Part of a small language model's weights.
Size: 11 layers, 4 heads of 64, MLP 704 GeGLU.
Training: a variant of Adam for these matrices, 170M tokens.
MLP neurons of a small language model. Each row is named by its layer, matrix (gate and up: input weights) and neuron, and shows model dimensions 0-191. Each number is 500 + 40 x the weight over its row's rms, rounded and kept within 0 to 999. Numbers have three digits each. A neuron's up and down rows have the sign that makes its largest values positive.
After each neuron's rows, "fires on" lists the tokens most often at its 100 highest values on Wikipedia text that the model never trained on.

L2.gate420:494470468542486484569521513443392481631459473510499470510459439505572467504518461442484434484468475450472522521500492450537511443483512500513453528590522437424578451502487510461501548450525535506542488426428608534446511437524437467501520543480568484566443521546523479516490534548430477443485506451462496527493504490487492516448483561491458514496496529536510499514548536545545499458468495545523547459520399522585498492519519533463496489601460569471573478475482515523518536522499507457492464561524583525469560492501534418485510527437456484411476495492487579462497538507466472568
L2.up420:564503523412453540538429489407416518492495514500533448531425493508505489569539517484456505500485455484486517513478458508501538479469571449518488460576507490500490517432451437469432556518404436482509530483442443549461536493522494539422515473532502489541423519485508494553493476464466444506539497466457573497465488419532525467469562466525501562573519558516514537504516543528439520480456537488443577495527422536542540530516508506516491565622507492503495460553491493511499514505490584477526489533574515528507492464511536403586478512510490483496521510495525554561548474461462449531
fires on: "aw", "amil", "x", "S", "oh"

L2.gate442:469528453473518575553527602451457506486487468433546503504496525480568583544567509488478497508416467434480500551457498471487563476550495494438474520524490496450564437572549484461468524499530515520535512500394533449520475448502484546481511545495538474499482536520468522524533507410509450483479480468537414459458475577515474488498521580523511527502512503500477471476534495477563462471456553465593507569459488468563469444512580483498440521547535506499531491437566519488604499452567516416558463520502510510409497503499494465525483563446524530472513523479459524445471551529408486497
L2.up442:500517508494482490570528483502456517543463541510538530516480527459495559497566472531486540526481532469501536511471489468456518470450580543529528452448530485516485432528443531500455534432506461547532597489447470491516572425486546519592473457477555423541454460457527511520511474491474476474500448526479483504524474487566462501552496456484521548537531533557459458470541536474442487445521475551463566391476492543565559521471499490471500429610510479532413424447442417490474497448480464454498427564437603511532569450498508512513490517469549523489528497536534566566514512511529465485
fires on: "I", "O", "G", "C", "U", "M"

L8.gate645:528458453427547467464477566442492509504478486552479443440480491482529553460545491515483490459531450410439502539502527502502484528518471485498494542495479512448606477506480523499507522545527570494559488474480561476477387475475488450512493509523475408510528517486514528433501520460444500480436516503486545469522467466479520534480488437460446492475538542559551559540503458521444489400456431555461436461497461534519511519418395467420550542509501503519499457508563495460466530575445522403492410521518523505446486524527471452475490496461480468448495536489490506507543457530470485522
L8.up645:559521498498460496452492559517535424489476549470473480516445540483494519542460527498483541477500432488471494517566492461469468511558541466461532538546470483513511544456506514503499500585442511507466623511388546488562486498478546478529506550595474548506562506442467525483453472479505494439474553478539550513480520435493565485428564478482464557550561528543569488486505528505488491505456503451569475448490423528435552515537523512544563519541440583480525534488556514464451525466539574496471456446492438474516517477471533559508510510518501454501501557427500489456571465565517509533
fires on: "ie", "ri", "ol", "ra", "ap", "e"

L5.gate351:503597550525497491458551491471460415553568501499464465534481455599551528507446520492487520444471487483459468524485500461550545537463454477514553512529456480420658538520494486427549492506509555479504442503467510522523491453531453452498500522509534536557544479491503486469480417486477513468504583491461465406508513510433364451548530534416547556509540534427477547488529562624498472464523462538555501432511499451489519501463504537579496472541500569483554525507450550516483470470514472495490461513466511439496575513468499437539479535506461480552507482495541585479535478479519550513
L5.up351:485437518489524449500512496575553548538547526470460482533495529554585503452570542509469543418492484526524551460541454456510472544449504559535516470434431479460462485501499511456524465518441439562520467534472502468504504401585470523537493482471516490552597565503530489531521548525498478509488517530448497460506546493473512509499487549481452512579513469481523538498472534515427443494536549519494553389522462544488494503462513485474483387532476550513519543512512502513510513433413460536438436502560475455553517469479592559546497488447515488471510565455619477462553492533405524448
fires on: "ed", "en", "ight", "ord", "ward", "hed"

L2.gate231:522481499501487507476480451418475499537420496552526470532454525498503495486482517508542477447496492417496554553476478505552528466464480491510450445494451515447563394535547466471457530455537508488544493465471520486472541502516522550541524527565595455541442535462530569504467518462465471426561543466448463506536423529546525505515515519495526544422609561516513443458560589532452533459514470513541534504478489482611516555489535527510454555544432451501571498440591575479567499496507464461440423533555554537430529501537497517510474504476437499505462564490526544492499532492497535482
L2.up231:504502484473446496485495504458492572540489443514477471514497485433538496534522520480572510501538478537475499472489511462476470494489489465524484509509478470498522467522568455485493566396486486490574519521443460514507474526537496475479551537494508496522476568438538502523465585524492490547521569511467567500511455458458468497437479504515536550511504535527539389514512527490483463463509417474529460464491483531527517516454497384437448469489472583558472503530519526441524443473429428534444474553451465553514514512565549453500560543477547512490458583515567499473507484498416452459
fires on: "R", "H", "L", "O", "ad", "way"

L8.gate430:490535480461497502554578464472563537555496479431489544542500591548486472508455447501450487454445482519556430605463513471483511515423476454479435485472527462428493533492536514455548571505529455535503553564499558481462499588494462520496562487379472531548473476486475478496563469485482533420414466505497465495512505538558521416532549526537460539567492502524489516430544529510581485443533558508544464408510550419524514508480515533495565506550467512552479520432539498546535492452476463504489489571495486500472529550523504547444497575446469488484486508418530468511549525496467549522
L8.up430:483535535449457526548552479513540483508616524436532528554446542455464492487573557471527548452527539507495498485552533539514518485466528537496523519398515461480530492496564521477482533492515419511524554520514539478528544505496523548517517559384513505503479455493557457495469481469459506486468520487456497486414502520494440473469511451476500499566495442508456532453534519533487475446521499509509482404572521476449480534482470566503490469519520574482449589540525498479523446470445405484485446499532527467537451448539499513438472571481521535510425543466585535469503519489471523536
fires on: "ep", " re", " ", "st", "ist", "-"

L8.gate170:521504450485503515484440490509524510523508456451453531514524523489494550466519451485559629402512526492501478597489455554481495498414481496493503455502544485411619505543568538492535512449519559542459480520468523503539549491457488523439510519509566482468519428520480469491499446484458501452514527448482467478499519576452525403548530501512458561468484510444529469501525592541557543501530496502482503410551496480518453566474474536521501542539500511527490520499522457519446489492594446461523515557486500535447570439497498499501547490484521506474484505487555499575530497503449530504
L8.up170:442525455504475515532565499394467546510574525525519498435542525469492493477425447484546549483519508490533511553421472562419535596486511438502536477526553432449535439520566476508539514479491480520582515502509518501523439455440529519497492503483477515515494460474503424542515453514499490477472468460502543496511494559424534454526477520534435550493560504494496448519524523522551501477504481509550471458459463492565539522572462474512528538481569488495469509485581474503535592476554476493523530447493456574495481472509470445448488449491422489469466556478554483549479575514517443447
fires on: "f", "a", "\n", "if"

L8.gate211:562559527465480440530575511564518459482481519465533534450541479473540522561535515514510486451463487445485434600515470490528558522471493511476509487503489506472468489578540545505512472477529587461473456549446539510470495506475554563482546492499509470508489530478554426487461551478519556429583500507509519499515498513489445550553560477515458552551449476474496520483487568451528505467548468522469519553462550430492467550464523550545487461544468488503523415505424472532500442504560550477572527478470565540474566526552478505507434579494502570496474516464539436527557457490477533528
L8.up211:465484525483456585456504507422456494500552469549482564520518544460459495518474473556434527455543528530497440551452567522478487494527468483528524514504440469491533481580549490510614523487496465518527499475478510440498531533456484560532483486552470536484536490514539427540565489579532514573488504500505525537465488503494510518461490517489524597464538491420530529539509543515503513543433513499483533513433491440472493534531481534517510513528523529548495485519476508456443507533541429572444483486479479518495516551440505419448485444566507531517547517523489474500546577418556492512
fires on: "it", "f", "a", "mer"

L8.gate617:448457515534491570523499485485477518548472447568468519497514549506483423448480502481492508412522485458470562434528489463465549467492485449434478444524475535517550486483490499488490518566454567497494503524448501487580455496498427511484478494505518458528547491509512482567546561477564504415460517425447512397498465470502548481530517531492443536512486470511556422493554578521485491556490500469523587528582490455513534499492454502447561615517447490482546437528487528504463503544447552468546499545481476580498503475472511538540484502527469395530452486484458495530573446482477536475
L8.up617:534423542475468520491451521480482514525485489540510553500526581498458485486469472493480474473478484500490575501510454453556521519480473509531521426507471485528502509487486562465555562471487591363533542465509526453509452483566494492510475557452502446498497546539544471458447435515491513472515478424515466462499507551559521460520514551473466540512481557468492501476531499515511553497445488503614583546541571433507516503484505473504553635547526492502491502511573467451484531516477497413517496488550463585526477424502478467510533483497414403549500450536465503551558527533544545569
fires on: " John", "iam", "im", "ay", "on", "am"

L8.gate41:543517484408506404579515519467535504563451495474509505468569513528461466472477486482498494432525441415560471468416512557482464450516462531504566521505504523480528521460485529452509435479602500520542485533510530522461438397502493485518477534461487569526551557533555537571521535396501396433517499525483527494539492440531493527520519555466502542545551462452457491467484490492568480523553477456491540461416486477488465514452535462469457443552499506517489492505491489520465497429550522504476545503488537491483503476500539526532479547488539472502527535557498454518519522520454494483
L8.up41:511517517488494517469522551444465510444525437535547535517535397496450529493453435553465456568504472426453477544548514511575473492515538522511478528460541504501494559536463518497558492455551523513532490539527497512451447436493502428508530550466481440489496522516507446518509524529545474498524469573370475519536472516536499539529538450435478527496483468469472524552509467499511485561494438507508532546534563422500458548539478547461407496526480487571516457434452544490441508473570513524445461494566483453462539498577553527515460559474499458504543547498610515480492498491513470480
fires on: "at", "y", "it", " spec"

L6.gate344:441583593499516490453498494413479525563469457458531482463459458499484512552472539491471535473530484483420476507461479480543485536451443466527466419501453526503547477491498462478491498547602561504588426429506506485543462504431504445446523527442579567494442560509500480545455486473522503554515608515444472434530512450508552487560513573498496499453532517514478516459483523478513493505508458468586520512496540538528448495489545522484457529513536500491546530490510506461557502490545446497451518477542479399440553528414543514486505511453510487566508486502489465501455498509460576512
L6.up344:498533490553467488462460512448507396467529492578624512525467473482429557457543437556440479489489483525460492548455462479488495551462457483552521484503482469489516556450479489454487558479511533538514589579501453482493488533457582488419480493491529466440414539506561521463443459564506491462534474579461504463416495449501430530588448499511482445562510485546508470502511547523475578569493528527523547473534543526574571510463499498505505445507487502508489478544445487544417453485527533585576507497484446511488465545571455537470481519525500509496461444535498486539504476499492541546
fires on: "m", "t", "r", "om"

L5.gate618:436513516529429424446523447514495515506562460426524517495546516521494529471532474532463504505489490488480507535418512518498431520498458507500473429558540579443498506541589481548481542532495518586472519481446510575484546503520506496491426580556491564498382520532492480558469486496510572474482499480457496495550560530480517495562502567528452504509551492552451459558468442462447491487536478516490534479527531536518463483407538570489534439521466541459515497442463526552540509547532512510494454541535534574439558400473508535462547521535517540422502480503527473559494476485500553504
L5.up618:486512522465519423457543536488450434533476497519438563507531404534419563499546537536504498517615495504485465467468426471458497550478413441471542494454535472478521594512475453421536516513548469449549510539472470453451448414521514481540472537477547522518470475521546452479479556535530475461507593437486529531491471440520552512425514384529470552531505492498480503485547453560506456441514527559498580493376477463549473519481493525461444504522505502559484474539458514501440474501512558518473550515449528460526529515407487444487492530454476482440508446500500526517527478519511436546
fires on: " dis", " e", " ex", "x", " re", "cc"

L6.gate53:492555476400547493496571623523521497504554509473513514465534536537517455463501550534534472480509424500502488582541501510515451493502521538525486538587442517461538539501513446458543432527526531445594455547485492512472469458521568524503456494462492547529508452510490541519566490472511523540451564548407525494434487564484509552534546584452473561533478533571546535469445475480492466452438462508567521450547553545525518532531545471513440478556481545502496515499486505530484436472461498509468435495439582542476542554506610471541535466516497525548443585449598469494456517546459480532
L6.up53:550502476500512448468558548481425438526518505536541492530492519478520438453475539495541432496481435484563525497554492492565520480407544521558529525448503479512444537477524537513527472529467443489470445532483525448474498558536473545453450466520507509539563553494504581508531471485471460459463528560482516480481455467493509552513502485462452516550481517569476472484433424501437448502450540497524553475542492507516535567525531498495489549490426548583460503578487532417503516516439427532531420451458548494567563508563557562467511436459481527505443595521563479534508544489501466433
fires on: "oc", "or", "ed", "p", "hed"

L5.gate578:521530549448498377558583520548474433521523540457477532519540474533502459424549493511549555516507498454432543568463500541480508536471476584493458452547545495463469449562549514498449440460527515560527467521455512527516474479548530506498463509541478466521531526523489453518517503469517477487490503544517501499525489541479533478489469545484452475495518496425466511531516491533471476479473480495516503555483526541492448552429485522446511402495551472462463443531468532569554539516529451509441416463522494475458585457556612504460504509431548517485487513467515453449489475538434480464
L5.up578:539527453535448444526595490410540517531514508523531453547492465536555508529483468463474427516557500447532483537526484484530519533466494496529506522521515478524460585567463476514421460485480486476487501595456478505462491466476541481474578502486479507486512555446552492477489513433516479381535506578467494471564455458474496490517490521567517474515489567425522444457543511493507452499502450487578496505439500528491535500525549500398497372542457493438537551455433467574511500447497493575540443457507461506560509461498504484479506538447501510521522572458566470472488445508405503510
fires on: "y", "c", "al", "at"

L2.gate255:507456504435532544501489532529396405474484502507529519523461503476471507537469533558504426439497419488441459517487537517506481506450524443433474417548494514404493452521520434507520440544539527515570526473384560472452525477467537545531520512574543524533429496489506525464485482422446466481395461492534458513462529511490485511443542540498476527496565502510501523511516525557468509482496514472523526564521467425553445573521472528520494567494494530476521530460434542481583503459555556392456490455494500540392517461444470495529478514517524427530554473493517540515539534535514516564
L2.up255:501531460530497518466471539490502494446476576503491476543482525477454497512531613516576429503481437508509451487536618479524499507522541458531561459486516537502497554503491464510535529573455475457501547554493553496473484482483506513489511466542582494503490516474445522515443495530514457517564515607472526571420529542496483494487580563506472496463510528535517497549439562532504475569473516431451529489562487527509525530506537560616492458492531537423536498502506496576507490450500521537482509497496433487460488501497497517536447452508456515433448427499507476491500515392518559506
fires on: "oun", "ong", "g", "um", "ost"

L2.gate677:511544494447489495503477512498434426526452579474498476531475541524478590508534480445537474497420488512484581464555476419483480517484523435443503490492484443449521521576501530486521513526527455617467542503414497537515488493489500495470531565515560484484484538474517516496527541491482507503510537494436491513565473562564505463534594563517576517490523525431476462468468520469527510484496493493547500521452480471564470560454503575522458513550468464509562453450515560485561550511540435429450486513488514496464591559473513505463536529420541488459454454534475515540427473465479479482
L2.up677:482597532513559503491393431468448505402491518469518504528527513466557525476513491449521445415500487520529599529565511374458497473459462473549468499471464436460484485546470519505503528469450481513469582501434479466546491471473471527484517531526521464480539539469508519525545532473479495537510552424407474530478568547506530516549562546481513495536469561487498428508529486499494458489540513442524525497451497521516513538397557493532466491541481426549505452525529548470533531490593464435545481510493532528532509577528548488478527498462524476483429463590479510516490535497457428476
fires on: "O", "é", "A"

L5.gate121:547468468398477501522539523478472507497477506512520512523484497498465458459427405572521514443519443527482572548468495493526453427501504508489528433529450454435457476429450496530459521468530508498495478466497500485497518498470458559488533584456495441446492570433592509490508494456500461438554474499492518521490472518496461585497499526453513457489474514463468521503507455530532537510440530550442616455495445448572468499504515520543485493480501399479523468496516491538524522499522515515542490579500496508402506480544464542469504514475484530488548507502489425492520473548481557573
L5.up121:550505544472530402558433542514490508462479517462448540446443500473566484527524439506506488426501529490503510482467498492473513552480507479546472460588492498460473428530533552485472523519463470564467522564493402480458506486496478484483470486435425559492479525530486424508545512533595447521512452499519494507445471454446483526501524519539488468489562425461423578445549527476519436466515562502446548510499529501459470507454460434502504518468487479520532457553475500446417434452485475451434540476485429522461472532473488419448541521500499480492506398466482505449464469494495516558
fires on: "ic", "c", "h", "iam", "il", "t"

L5.gate425:447545621515463409518590537540507465507562482433435541454492458524464515535527470512490468503474506592440488549469534522534502479510486490506379440600539377429430497519536515421486492554539519506491502512480531532486572504511512485569513559515554545550459489463441432491470489536511499440453493445442446483493514483529525425517542542536488470421477413547526482568484480554488487456479529456500537542532530535549448490462513556507533508516501434538493478493483544531546469481551467447434469535517526503447567515459542484514511581492524500485484482428477499540527545519495513480
L5.up425:477578484522499415482555482539586476531539481425482515439393403534437489505477463511440469488538495601513501491483449519523475505486514460534472483567524420490417486534450586451566469544550508526500569580503481550484550470489552530490540593439494563502489502523458468477466458528582552482474462425450525517430459512586550501508478450580487452420479481525508476498493539593530542474498533512445519511505455475505523444483471535500544462511513426534497477539526431521511466438494496481482511516530496520468522516435462462486471537495521472508469500561532457521513484522537460495
fires on: " ex", "x", "s", "j", "p"

L2.gate343:544525503515514516479515528473413402557543510530568529535501498469500522483509410538526464551471482466448473532462541484512441522484515510484539543484486482432467528535494530465419460470507491555473527461476571559485506509549506607521491531543511494539474483473439543443504477476425446469459516489485475490493538544426507503507493519524587528440574516510446462457525501528492455437493583519504497530512467491533512493488465557486462485582501499477481497457494502442473558480561554477448426519512443472462492452463571469451502536487504445519458559482499579527532520579538491571
L2.up343:449557507513528543454519484536474482429546515401508513554544538473560508433461568545459431507521508447510497524488482586535445551531560516497552497596546508505494486461561544556493473504499529452485486466448555441546525514468481553496465462513463491542539448544503496540524475502463496453541489457485530478375539535563515524489491503485531487516501533495464536452468433517543534508552539532520563557480499489467536467498478534576425556508500395463508456519526489492507466508525517506498483544496517440494515525510500542467395532539434472489509506431437490510585553457569509523
fires on: "ri", "um", "oun", "O", "ov"

L6.gate139:501470502518511446524473458495518459519472516520482506512492527520525447506519502454473499595482467460494535508423500454516458559469575451518481516541524577465429531549444517546458489455522502478482443568496531492433490495495531525566534583473507448465450505525515448445480497432484487460516487464462483498528479579482532491539534499529554534506469532510477429473526410550520534465557483538513475458511509502535604521491510549418519474480563428474435581466438532522516458520440553402471497504441463485482525519542423389477477599434540473506475513546499542499469576558495514623
L6.up139:527490467480489512496484496451489479545514474514563501525577566501514462429524514454497476487516434471562497468446610511534506465486495484561505535495511508490493549558509519536494560480554496494430432535492557579423473415480505567444556460500499531477498610518480467450469489444512567551625492523576569547495508518484475448567527449519482546499436542537486435533505527473602537534454531474496460465496452520534617557531466473437513467464485520468539473495497537530571519490449520488502482501517428508507534459511531490503471492473550550429564437546500517524502576474545518530
fires on: "il", " l", "it", "ation", "st", "oin"

L8.gate547:488556542503482444509537478481436416500452525471537527509517456493486516504464577558473444495549530487407512438533501447480500637502428502455544501545550500476500602523509493526489523529480472480553458512474470553481480473449414504490420534515529496455458542450478460488451493559510516428523545523485510511424521469523485454530496445490510478532479472513426516542559474469524428524489417491481526496544502456495476489480478491459400533541492457536480489437423511466485551508479541503416496516494555483520530550508558499455409587508480484542491461547473587556486528528499564590
L8.up547:494554541568453528533508474533598498534492575457458512486466552480405501562526496514512529473562492473534508512502490509456452471506492533522519452537487438481504472436541551441476523502486521474580493533526497539406533517443467525475494519505524564484487464495519413469559511456480468434411603533541485544484468482492503484471581465490426479519499443463523577520494527487458453495519492465497486472433488545438530533492439478487472518528508520541499457509514519483466542520427533586453497456497438500498492543508545537542518476466508471495513511533575498523545541529533544490
fires on: "in", "ear", "ain", "port", " r", "resent"

L8.gate347:531520488519568546489502515473533478544511521475499516486471521533509556500505484615464522439444409503443509491560532470469498498475468518491472467522440520507546535484467482433534460514450559479513451538513503502489484448567415468519422521593482506513550514537541466519578474531545526527475518520469513510507549501502419488484558529460480506549556531522558541454507540577490468485506446476583489461485560515529514515456450488483549529556500480512525511499516467493496564478525468493469409560519493577512515514462522492542455627474448452529442426455492488501550546463509516521
L8.up347:497488452477563524487572553484498451508558467524466511500511504557523537517519447597497579476498493496463446547503491506482512498417464487447534584531527515508537458537471454488500518574566566502450468486431522478534494464597527578563478437472449513501550499468446503532500526528475502532480467501504516480480444520474529521549474438483405520434540507508548463420484531433543400486458417494573532523526523415507497558538573495540488568458497534437521601464466494473486443524510501510394458448468505541507512502502552467501557495533491463477479553457517525454490493522508533493
fires on: " pl", "ol", "if", "al", "ri"

L8.gate323:497548533512384486517478502447512484492475439499461436554485480512513532454491507439540533456543539498531567498413540477492451452513451484511506500552529489439519504459486475471526461518531508499514428510495509557466431431534478500561602536522593518461488537423601527474485561466425482448471509510507563572554501515521470521495481538515520553514516508567502546488481510472575607522520544494466535491467452503496418508480467445543476515515412506557552444485530423517575553493454542478519517505534485500528495512476514502521514449556508513460470474423498537476475491539510462509
L8.up323:539438530529497479480454525480477537531479575459468536558506496490488566508498567475567495469503496519507512523520556461493466556512461444489493463570524475521519472545535590500480482448399491485576465484503503538493489470446489517563607518486503528440477563504580458435463498543502463493525522541516476495493561468476504496504512553575521512421458499454478471530535582458509563449492482541457474548496512468511464518402541477511476494471540505483520464409576501530517482564444462564501555529496467494500487487467516491450491505484507435503504452498543470515408540525457498585
fires on: "l", "r", "c", "ad", "ro", "|---|---|---|---"

L6.gate376:510460560519533555472490508471485471518511472564448498475543489532486535526553462522463472416471490443470511468515492525465472511443488470486476446505522514464486519532521464393546523465586513478475499448502483527429494481545463474414488580469476480520500526477486477468468483517374479442466529437521452531497497463512568503476513493565551489446486500486443449505498392541537455516491543443434442588445581522515460512499450507499466522492450500472505506443490494539428540556524547546519542587414536465467543454538464533502520439523480487442557536520460448554490533536506528487
L6.up376:390487447532527530487518472529501431435518517493508517423505475554511500540595517506460449427529516563505502519441477509473553495545500503518440447502451453519456581488505439517538405525446547509494509474538501493473539546525509485501509506532547522485448541523509414537508529553507611502524553546537485540496487528460481523476494501548475475552545440558418496535470469553496552535565532493481491557533529594529418477540490497479484536484499438507506468510479521465432533571507520474564532453513425461543517455446497407491521501538490469454493515532465531546519531492540508507
fires on: "us", "ar", "it", "ual", "ure", "ate"

L5.gate518:506552566460480418495490565486452491558496497485469524491474446472512552574484522534507471482520508464435442574477559518516453499500464462515462422497498491439556466499456467414496487498544536513493447443496536557499486490525494519496442533470545556522428451475474444503463462459561459478504521519494402516507482452448511455510511531458497471447596478503418490457514492520465505479448491541472490459509520480527458478506513485563558494509518420511584539460513489539458436412501497477469441537472479480401507486448469462590479507471440560438518468471484536484479530537452567540
L5.up518:596507572546550498460527450483480463554511446457519511448496485445474423538481458514438483500563469437540482535511532523527535504512405519477451471531565545534555455465488507552452508573441497513580457572486497472524513497495444502476517459570452428524524525507535532520518458525487532436472460565472500537513533470540529495468558545453501511459537511524519520515497541457490551483481461459516538466540574527478433424531463510504518459556512524548491523477513457529495482491498478530489487533473496563501586629534470592473444527453494486505538518413442415531541471558480562515
fires on: "r", "m", " Gr", "act", "qu"

L8.gate199:504470507508446520577462517495483542566511474487455472530494507505459488593527546474544503535530556433440484494440512483511504512543519434493430478546508503479573404554576490479473481571485601527485439411476466551551475455435482528470528655494523529494495507521574441483518498514500432513474544444499425457480522477508506493525531534486487490494495512551471525482592511494530497476466545509494463491484490508465489501505442455553497465481512449533552466484616513517509508472474522488517425559476440536471514509560484464524507523530419510500465549443514423544464458527503516443
L8.up199:495441524575421397526451488483531506507477518444411488524503426438482478482540458468476475514573497467469493449434568433431558491491466448487494428492535521481509477490560509450504527494487568450518554455456539510471543479519429498549547482531566501455474534436521466455571513528538477455491535515509426528430510441521462455499539490546476402487475465499541525466516494491482498506477501510530528466548477462530491503519489488529513469484436472452464559472507531542526524511503572523464480498440467530469511478484427459499505599423508532501445469445552517499552462510498480518
fires on: "r", "er", "in", "c", "d"

L8.gate498:551538448464480401526468537514504472600467506499500500530537456529482423458526477513498512451485480454477439458508512451492536464456501498485516478568454513494539519441521511511463508566505563483444524461448510507547469482543439537573482489527510542537515448429563451554449463553556469399506493519511494504492538507489466496536488547530490577541522431437540460392503454479438463493536451465559446444543502504532531494523517489518569473527473542453548495472507483483451469450453482432554473514548436503495453529357468479521536510524459530483465487551456471492584519462510590529
L8.up498:480515540559496569456518467526531544469507504486456443461536450565545509495495499542491522481502488598464486459571483493487548472467492530483420446463488484500508487452585509445569542546478546440517500510563517495502453539501522477460521552461528442594448532443407487407497474507524538549472461545490488443443501503479461495518463497491458518496488545527521578540526606529581565489470481533437517450600535471455551514506439509521489508539429608513564455431455562549555484478433530483505528529542491556483473487501482491489521544492554443540569463530489447495492421490484524494
fires on: "on", "am", "n"

L2.gate386:423427482492527506534536512443540511497491548483492473481415493558484503519507438534510514508510445472495483513537556484462454512513449496454484425455487479431537519484512548473565448521557527497427512535480527463449544531548513515517568474493549497513480452486560560480575502482444468534436527437466489515513515475436469503472497509492500533550479525516530533474539475539531445481543474475560502548509551404536488521480461482581423483504481531449563501503537535498618448491475542538522504499459469484436516506408558422541490553533522518496474518424469442481438463557445469563
L2.up386:541494526591528556507539497510542551520490501488478548517499406407528508476550512483538502411571463486494539493514479497417419532478422411423533506486437455474498557461520460495574497492462538526466541550487414434448492537482448542521392467578510561450540514486540487481489522534479576518481495556540496511551456475501526476432477523513569586481463463506540551510561503530488470520535482464543470457494487464512457465490512445484484476496498504524457534483516487423433452543514527584543505464445529507487515571491524572500467482457485517474481500496501468516502462426502472461
fires on: "u", "ri", "all", "er"

L5.gate591:559459611454482514511469529590438518587489536533495462552473520535496459538550547520539567467513381496529506567501570477480498503524533483505450423427471517471456493486424505508489464488549494483514517475482481452493508414499484502512461451502455525522439481536543449514477476479479463523515566446493464455557548502463438533538586473477551493497463438515452485524504434476486442516471507494476454501498530490531578494494432354483497494487512516466509491501427545522532392495492495457428477467476536488503504451480577484511495499480577524474474539445507573510507487516489450478
L5.up591:508532542436449513486449483526506492456552490527509486457498470447560531526516520604542557477477561443526551499489588501499494501583540534427478445502445569458453587539504536408508548519443455487522566474512484566448489486498526437502512523510527592551419527518547573459445537452514508506527590528492508505486511464529402424580462453433449491501488536487513506466436508453492530526461463536520536557508578583473500509451531453503501542460528532487525494561565447510551465449497528460522517545520546541472517514482533550531501527495500546535470496486553505499466475481491480545
fires on: "ong", "ad", "ed", "ind", "at", "ent"

L6.gate689:482546502343549465519508460526428441512541484481538525573476536587512439449500496597482492477510513508466516473526507478576533562450455473526411493477481500447533497532580441477442440486511484448508508506513535445539509516515530524472466491486430566451496487500513480538501476456527456437458542506474465469436443501410477466481560538466468529466591406474506488496482472498502404494518512512464515471527532511500494512539478444514489551484498488501465477460463512537483436409539501480415493528508584424490525492523541549541503485510474475483486533403549487446541467584511528482
L6.up689:527474527506558561496452463428484440407516509561561457521489529517445527529532518575446521457461534522504547548470518551396537540497534503456448494518483527475592522459513514510454444546427414460472569502460506542483440494507517502475473489530490482520499425512510464498527461530530541518488522511539519557470518531497504527480504463465513495597490497504413496450475500560437534544521497460521463522502559506510509547448528568532529564447600490472519526494507496482428522532530538550515451516504527490512491572474541549572414534507419479590486434526501450590482513511535511485
fires on: "ad", "it", "ent", "om", "ember", "ip"

L6.gate244:502493501413426535523539534589481523530524425528469486526466542493490504476441486442505532446477413484481587559564506527529467555530585504545462497477515443448461489532446533507468446510455488486493511527435562499430506485541532450546564543510494454480565595454533466541458536484467420525599484494479484472521505535455505546529553511465513538533543520487532477435491494585572515457558539452476511505430497523516532495459519501473469435511518505550475472448431503605518487521473469483471475542536464501422472473512498536606495434429516532531487543512499458452507489502484488496
L6.up244:505514473463483436471517505482525500498456492540509476487486518462556446499453487464478474468453513520517474527498472528544481548523486558530547419496482474446508480519521584455472507503501552418462534493478509473547540489478514519574525491549536520441518466473506518524569479517454517522512538397482494439519507479497562415532463543612433522524534430468536579472531484532552464515467524497459488422536491524493493574459624468446530508461483543528475459451479521518420491498516487509397508540519468482489584485527510479512582527450521543467523451504526476468535525533475454476
fires on: "il", "c", "o", "al", "es", "b"

L2.gate592:518500567513553512468528504477461459476517529508490540574473529546554492510458465373544449455532489554521549488526547434494472498512485434521426505471497499438544523504545468488472514459574524439474494499483499510472551558539453556531494461482490451481522494543532520520578458531449455483540431510466491453517521485472524483502508615483533447501464561498517497511466550517528504469520529453546521467465506471571488536508471550493486467459495556480543452457501558449571496537506475530471417504493514546488561498486519495516568477461437482399486513474483502512463561449464542509
L2.up592:546471567527554503437439492491462510492524469537540559548523514484567502509394525403500436465480470517475500473474483486432473527533507441479458498459492515457506516441559467556510482496481523404500513506499501557513479527506486522428448458517515508451515464474471522481523478558508440519535532547448517493563559494499551509494537552506535504544502511447546452520540509560505499538465498438528510456539442482492450546492500549532494475500523570465501498494506541476550462523559498546445475492524493569472499510483579543543598522433405550498479517441497466504533565409495475503
fires on: "ri", " Col", " col"